Weights of a small GPT-style language model, trained from scratch on English Wikipedia.
Architecture: no biases in attention or MLP, untied embeddings.
Training: a variant of Muon for these matrices, 848M tokens, 12943 steps.
MLP neurons of a small language model. Each row is named by its layer, matrix (down: output weights) and neuron, and shows model dimensions 320-383. Each number is 128 + 32 x the weight over its row's rms, rounded and kept within 0 to 255. A neuron's up and down rows have the sign that makes its largest values positive.
Before each neuron's rows, "fires before" lists the tokens most often just after its 100 highest values on Wikipedia text that the model never trained on.

fires before: " ", " 1", " 0", " 18", " 7"
L2.down218 [ 69 171 141 101 164 116 138 129 166 165 138 133 138 168 183 142 155 196 122  73  89 180 138 154 137  95 146 106  90  70 158 189  99 127 102 143 112 115 160  97 138  95 108 178 135  91  97 129 120 115 134 152 115 103 126 123  82 122 146 146 157 163 177 125]

fires before: "ed", "ional", "ing", "es", " the"
L7.down246 [167 171 213 111  83 194 134  82 126 142  69 181 115  53 103 140 109 156 139 140 137 153 145 108 112 122 124 125 108 126 141 132 151 146 147 136 236  93 141 182 122 141 141 153 131 103 163 113 126 134 125  65 169 198 157  90 165 125  77  76 102  57 144 139]

fires before: "\n", "|", " U", "is"
L7.down1523 [ 97 112  94 147 103 107 119  86 140 153 159 152 139 142 101 149 163 170 121 138 165 170  82  64 195  61 154  64 130 130 110 183 150 127  88 127 125 110 163 122 156 116  41  99  98 187 152 126 144  67 167 181 108 171 134 122 162 113 170 161 117  94  96  92]

fires before: "ral", "er", "re", "ury", "ur"
L5.down409 [130 158  86 196  81 138 173 145 154 103 123 112  94  62 203  99 100 126 191  82  93 189  95 209 141 161  65  86  98  98  89 145 128 103 136 119 152  82 104 133  61 117  93 145 147  91 124  89  71  93 163 118  81 104 152 130 134 104 147 134 115 105 122  91]

fires before: "ral", "ion", "er", "re", "ul"
L3.down318 [ 75 156 111 146  76 115 140 135 154  95 122  98 121  87 151  88  77 128 109 124 156 161 172 104 169 113  97  77 139 169 126 162 150 126 111 109 164  98 116 146  90 164 169 175 157  86 127 140 117 121 156  64  90  85 102 135 128 128 100  92  95 151  79 127]

fires before: " |", "|", ":", "|---|---|---|---", " "
L7.down307 [138 153 141 148 131 182 105  65 139 130 208 176 107  61 134 108  99  79 188 168 120 167 110 150 116 114 130 133 172  87 168 158 112 102  95 114 123  81 125  97 126 136 127 108 152  77 157 141 121 167 175 140 138 150 154 166 141 155 101 156 132 134 134 114]

fires before: "8", "7", "9", "6", "5", "4"
L7.down139 [125 153  50 144 150 120 147 156  80 142 193 106 118 126  86 154 154 152 190 173 146  95 129 141 108  95 125 100 122 127  92 130 103 159 157 140 155 131 124 140 159  80 155 127 144 109 221  61 103 155  79 142 133 148  76 150 144 108 102 127 131 148 138 108]

fires before: "\n", "-", ".", "|", "w", " |"
L5.down259 [143 157 160 150 123 107 155  48 113 106  94 144  50 104 171 131 159 121 154  91 142 127 164 126 124 115 137 141 140 136 104  83 113  73  91  67  89 168 132  92 157 113 143 196 114 119 123 128  54 104  80  91 136 153 121 140  70 151 140  83 126 107  71  49]

fires before: "|", "|---|---|---|---", "\n"
L5.down924 [100 121 134  99 116 102 156  68 108 173 136 135 110 120 119 103 153 144 109 124 135 126 115 140 103  95  93 132 191 136 140 140 148  60 133 112 100 123 126 115 129 107  73  91 159 177 164 130 116  93  85  59 101 112 134 132 140 139 156 116 147 138 107  94]

fires before: " |", "%", ".", " second"
L7.down976 [110 144 154 157 148 148 119 147 169 106 165 148 135 140  82 141 159 112  53 142 151 151 126 125 138 144 134 164 130 108 152 117 169 126 101 109  88  75  86 159 163 138 142 139 128 165 142 134 160 176 135 119 117 138 169 135 149  64 138 157 134 149  89 182]

fires before: ",", " |"
L5.down541 [168 152 100  93 183 176 149  86  92 144  82 153 117  86 158 158 110 176 125 110 123 116 153 141 135 151 119  88 163 137  98 117  85 136 141  51 164  59 124 150 172  61  79 147 119 108 142 122 111 132  53 133 163  93 123 134 162 137 122 101  94  90 101 105]

fires before: " |", "%", "ia"
L7.down1362 [166 149 134 124 166 134 111 126 135  93 124 189 109 117 109 134 128 172 143 130 110 130 159  89 104 125 109  82 149 184 189 146  70 111 106 104 130 123 148 123 151 125 178  97 141 143 156  99 172  68 116  89 149 135 125 166 158 138 134 146 127 140  93  82]

fires before: "id", "ed", "ided", "ision", "ol", "ag"
L3.down351 [103 123 132  68 163 155  66  95  58  83 153 141 161 166  92 133  99  80  86 125 136  92  99 159 117  87 184 120 166 106  90 128 146  92 146 137 128 148 157 174 136 103 111 160  62 140 137 129 101 118 185 124 138 122  84 110  90 110 122 123 134  75  90 196]

fires before: " |", "%", ".1", " –", "),"
L2.down19 [159 163  80 120  91 114  71 103 116 213 142 115  87 124 109 152  83 143 166 169 123 145 112 128 107 126 129 140 148 150  96 133  84 116  80  68  99 112 211 106 125 169 155 117 131  98 156  88 106 135 100 102 129 106 127 162 102  89 109 109  56 128  48 129]

fires before: " |", " ", "el", " +", "%", "ction"
L7.down1159 [128 118 126 122 136 130  98  57  86 103 150 137 114 119  83 150  97  38 130 122 140 140  68  95 131  67 145 158  91  41 167  94 121 140  94  57 150  94  90 112 104 183 104  89 126  78 158 158  95 185 123 135 108 129 126 146 111 186 141  57 128 135 103 133]

fires before: "\n", "-", " ", " Te"
L5.down812 [126 169 159 133 137 134 140 131 140 132 108 193  83 154 154 146 112 168 113 122 144 104 144 112 170  46 208  69  98 185 136  91  77 111 126 136 153 114  80 150  66 106  84 122  86 139 111 129 117 148 123  84 131 144 119 111  70 174 111 133 152 147 169 159]

fires before: ",", " |", " and", "-"
L5.down1327 [128 167  70 102 141 153  95  32 125 102 165 137 124 174 124 149 153 153  79 144 129 102 115 147  97 125 161 116  90 175 206 149  47  73  69 123 100 113 136 139 180 121 133 138 129  63 151  92 135 133 126  97 117 132  95 106 125 110 124 119  87 104 111 151]

fires before: "\n", "-", "ar", "le"
L2.down707 [121 127  89  92 190  77  57 110 123 173 117 131 129 121 117  76 129 164 129 173 205 140 148 116 155 115 152 127  87 125 102 125 127 161 136 127 131  92 140 168 126 149 113 177 140 136 144  59  91 150  66 149 122 169  60 150 121 122 131 115  98 191 115 113]

fires before: "8", "6", "7", "4", "5", "3"
L7.down1268 [ 85 128 103  27 182 143 161 118 132 156  91  75  87 156  79 176  78 164 136 153 170 134 140 141  86 101 113 126 180 103 119 131 180  89 134 145 125 135 104 177  70 115 110  95 126 148 122 168 129 127  96 146 130 150 157 107 148 166 151 121 172 143  86 180]

fires before: "ment", "ed", " the", "ing", " a", " his"
L7.down174 [ 68 144 190 146 224 133 121  87 156 193 101 124 104 144 142  97 144 110 154 129 129  99 142 131 142 165 156  98 131 100 131 112 104 114 126 189  87 146 103 160 143 141  93 174 180 168 160 181 187  78  92 108 140  99 109 190 106 112 111 109 103  81 121 144]

fires before: " |"
L2.down882 [169 141 118 139 191  76 130 125 153 111  83 134 144  80  93 121  76 155 128 103 147 102 137 121 103 104 135 123  98 169 114 162  99 141 114 106 154 142  72 114 101  88  85  51 133 107 166 180 113 175 181  93 121 170  90 144  66 115  45 135 133 108 176 141]

fires before: " |", "ect", "iam", ".", "y"
L7.down299 [158 150 139 155  96 191 104 164 165 104  38 137 192 132  88 134 176 115 122 140  95 106  90 105 110  91 129  72 145 164 130 122 136 122 140 123 155 166  74 117 167 118 159 154 159 159  95 108 179 160 113 134 122 171 164 102 134 100 100  93 166 100  75 170]

fires before: "6", ")", "7", "8", "5", "0"
L2.down1215 [136 187 125 113 103 114  90 161 178 103 120 117 105 149 122 149 106 109  96 152 124 130 111 150 185  38  43 141 125 121 106  81 149 188 140 148  45 148 121  82  64 117 114 127 118 151 132 127 128 132 106  86 135 197 155 146  99 175  97 101 145 156 108 117]

fires before: "q", "a", "land", "v", "ish", "B"
L3.down325 [119 110 104 111  91 138 111  64 142 127 151 125 147  93 128 157 167 137 155 142  85 105 134 119  83 104 127 135 157  66 141 159 150 115 113 142  77 118 117 186  99 107  78 110 144 145  99 120 184 170 155  89 168 200 132 109 126 106 137 154  95  72 117 149]

fires before: " the", " his", " World"
L5.down1243 [139 229 110 119 125 157 123  62 130 117 127  91  99  75 118 136 166 105 154 108 152 142  85  66 111 195 135 124 142 129 163 149 134 137 138  94 118  98 145 126 125 147  85 142 146 143 109 112 190 110 150 134 121 157 106 132  74 124  83 128  53 103  78 117]

fires before: " |", "ced", "ed", "\n", "m", "ition"
L2.down360 [153  95 109 101 179  71 147 197 168 125 141 117 189 166 113 155 135 136 116 126 101 125 119 112 144 184 106 119 145 112 166 152 139 142 137 127 111 142  84 144 163 116 143 169 115 129  61 195 121 165  80 153 127 102 155 174 112 107 106 153 168 185 167 164]

fires before: " ", " M", " Sh", " •", " 1", " Lab"
L2.down753 [126 151  81 155 121 125 120 166 187 104  73 140  77 125 188  99 134 123 151  77  80 111  71 121 155 116 150 120  80  86 128 154 153 106 150 137 148 124 179 118 132  88 124 120 134 127 114 132 107 125 118 158 136 150 147  91  49 173 151 100 129 159 146 181]

fires before: "-", "\n", ".", "R"
L3.down667 [150 126 109 200 115  85  75 135  92 115  85 154 163 111 142  30  38  98 113 178 136 160 141 146 130 117 156 157 116 159 170 136 125 152 164 190 132 138 131 137  97 127 167 140 193 130 122 118 141 137 154 175  96 136 135 133 104 168  82 115 108 177 155 142]

fires before: ",", " and", "3,"
L7.down758 [175 140 113  81 151 106 128 147  98 112 124 140 104 126 133 108 124 124 126  82 132 139 108 136  78 111 121  85 162 124 115 156  79 168 135 137 215 105 140 116 131 178  96 107 108  58 136 111  75 156 107 128 131 145 134 113 153 130  99 121 106 132 108 101]

fires before: "9", "0", "7", "5", "8", "4"
L2.down775 [130 171 110 165 156 108 130 155  71 168  79  83 113 106 140 159 176 142 133  95 143 125 112 159 118  51 136  97 169 125 160 151 189 129 139 182 107 186 102  99 145 157  81 116 152 130 144 129 149 128 101 140  71 128 136 112 106 116  75  99 103 149 107 134]

fires before: "8", "00", "9", "7", "2", "3"
L3.down865 [122  95 155 151 158 124 182 129 134 175 135 153 122  86 111 133 150 190 109 123  94  91  96 154 158 148 138 107 108 107 215 109  64 179 193 169 117  79 123 135  56 144 153 122 154  66 154 148  91 132  75 112  96 146 112  96 135 124 145 113 114 181 129 130]

fires before: " |", "|---|---", "ly"
L2.down1002 [153 154  58 135 170 133  97 151 104  71 159  93 156 176 129 113 122  79 117 174  65 136 131 121  99 158  81  67  80 182 161 182 114  91  76 129 114 156  91 174 151 141  84 141 141  59 172 183 116 176 161 137 162 106 157 133 102 129  94 112 116 113 132 106]

fires before: ",", " 198", " 202", " 201"
L7.down1196 [131 118 111  76 141 106 137  82 145 104 110 125 141 129 153 121  95 111 151 116 135 112 113 118 183 141 110  86 142 148 194 136 105 154  97 142 135 140 159 151 154  95 136 107 141 212 164 180 149 182  74  69  95 129 143 195 144 122 111 131  76  97 136  96]

fires before: " |", "%", " (", "7", "8"
L2.down498 [174 129  86 115 116 146 145  87 107 155  76  91 121  86 158 146 144 114 133  70  93 136  50 142 154 146 104 170 168 130 147 139  58 147 159  68 153 108 145  90 121 142 121 104 173 148  79  81  95  90 108 136  99 113 189 119 162  96 100 136 173 103  78 110]

fires before: "-", "|", "\n", "|---|---|---|---", "|---|---"
L2.down848 [136 113 123 154 147 120 110  80 103  85 147 134 150 122  99 113 117  89 121 143 136 171 164 131  76 172 109 140  95 114 137  51  96  87  75  99  97 154 125 141 126 142  67 102  99  92 126 181 203 191 112 159 113 160 113 148 157 106 101  86 150 151 121 116]

fires before: " |", " ", " •", "or"
L7.down1040 [138 105 191 117 177  96 117 121 103 106 148  75 176  94 121  96 124 176  90 206  70 128  69 187 123 165  82 153 133 133 123 173 110 109 114  92 148  94 139 134 105 172 119 148 131 136 200 114 154 124 131 109 199 140 100 135  91 180 144 174 107 125 137 112]

fires before: "\n", "|", " ", " 4", " 0", " 3"
L2.down508 [162  98  73 136  86 110  93 124 138 193 110 150 118  85 141 124 156 189 160 112 153 187 117 103 205  89 113  93  65 149  98 105  88 131 100 149 166 134 123 106 133  31 159 107  65  88 150  77  96 164 103 102 124 141 104 124 175  35  79 187 124 105  42 115]

fires before: " that", " the", " to", " in"
L7.down1089 [169 208  94 172  85 122 106 132  84 129 100 114 154 142 167 175 101  90 152 133 126  91 140 107 113 132 141 139 146 124 157 163 112 171 102 179 174 163 198 215  96 125 141 142 153 116 172  88 142 118 141 100 101 156 129 136 181 154 122  71 102 118 121 126]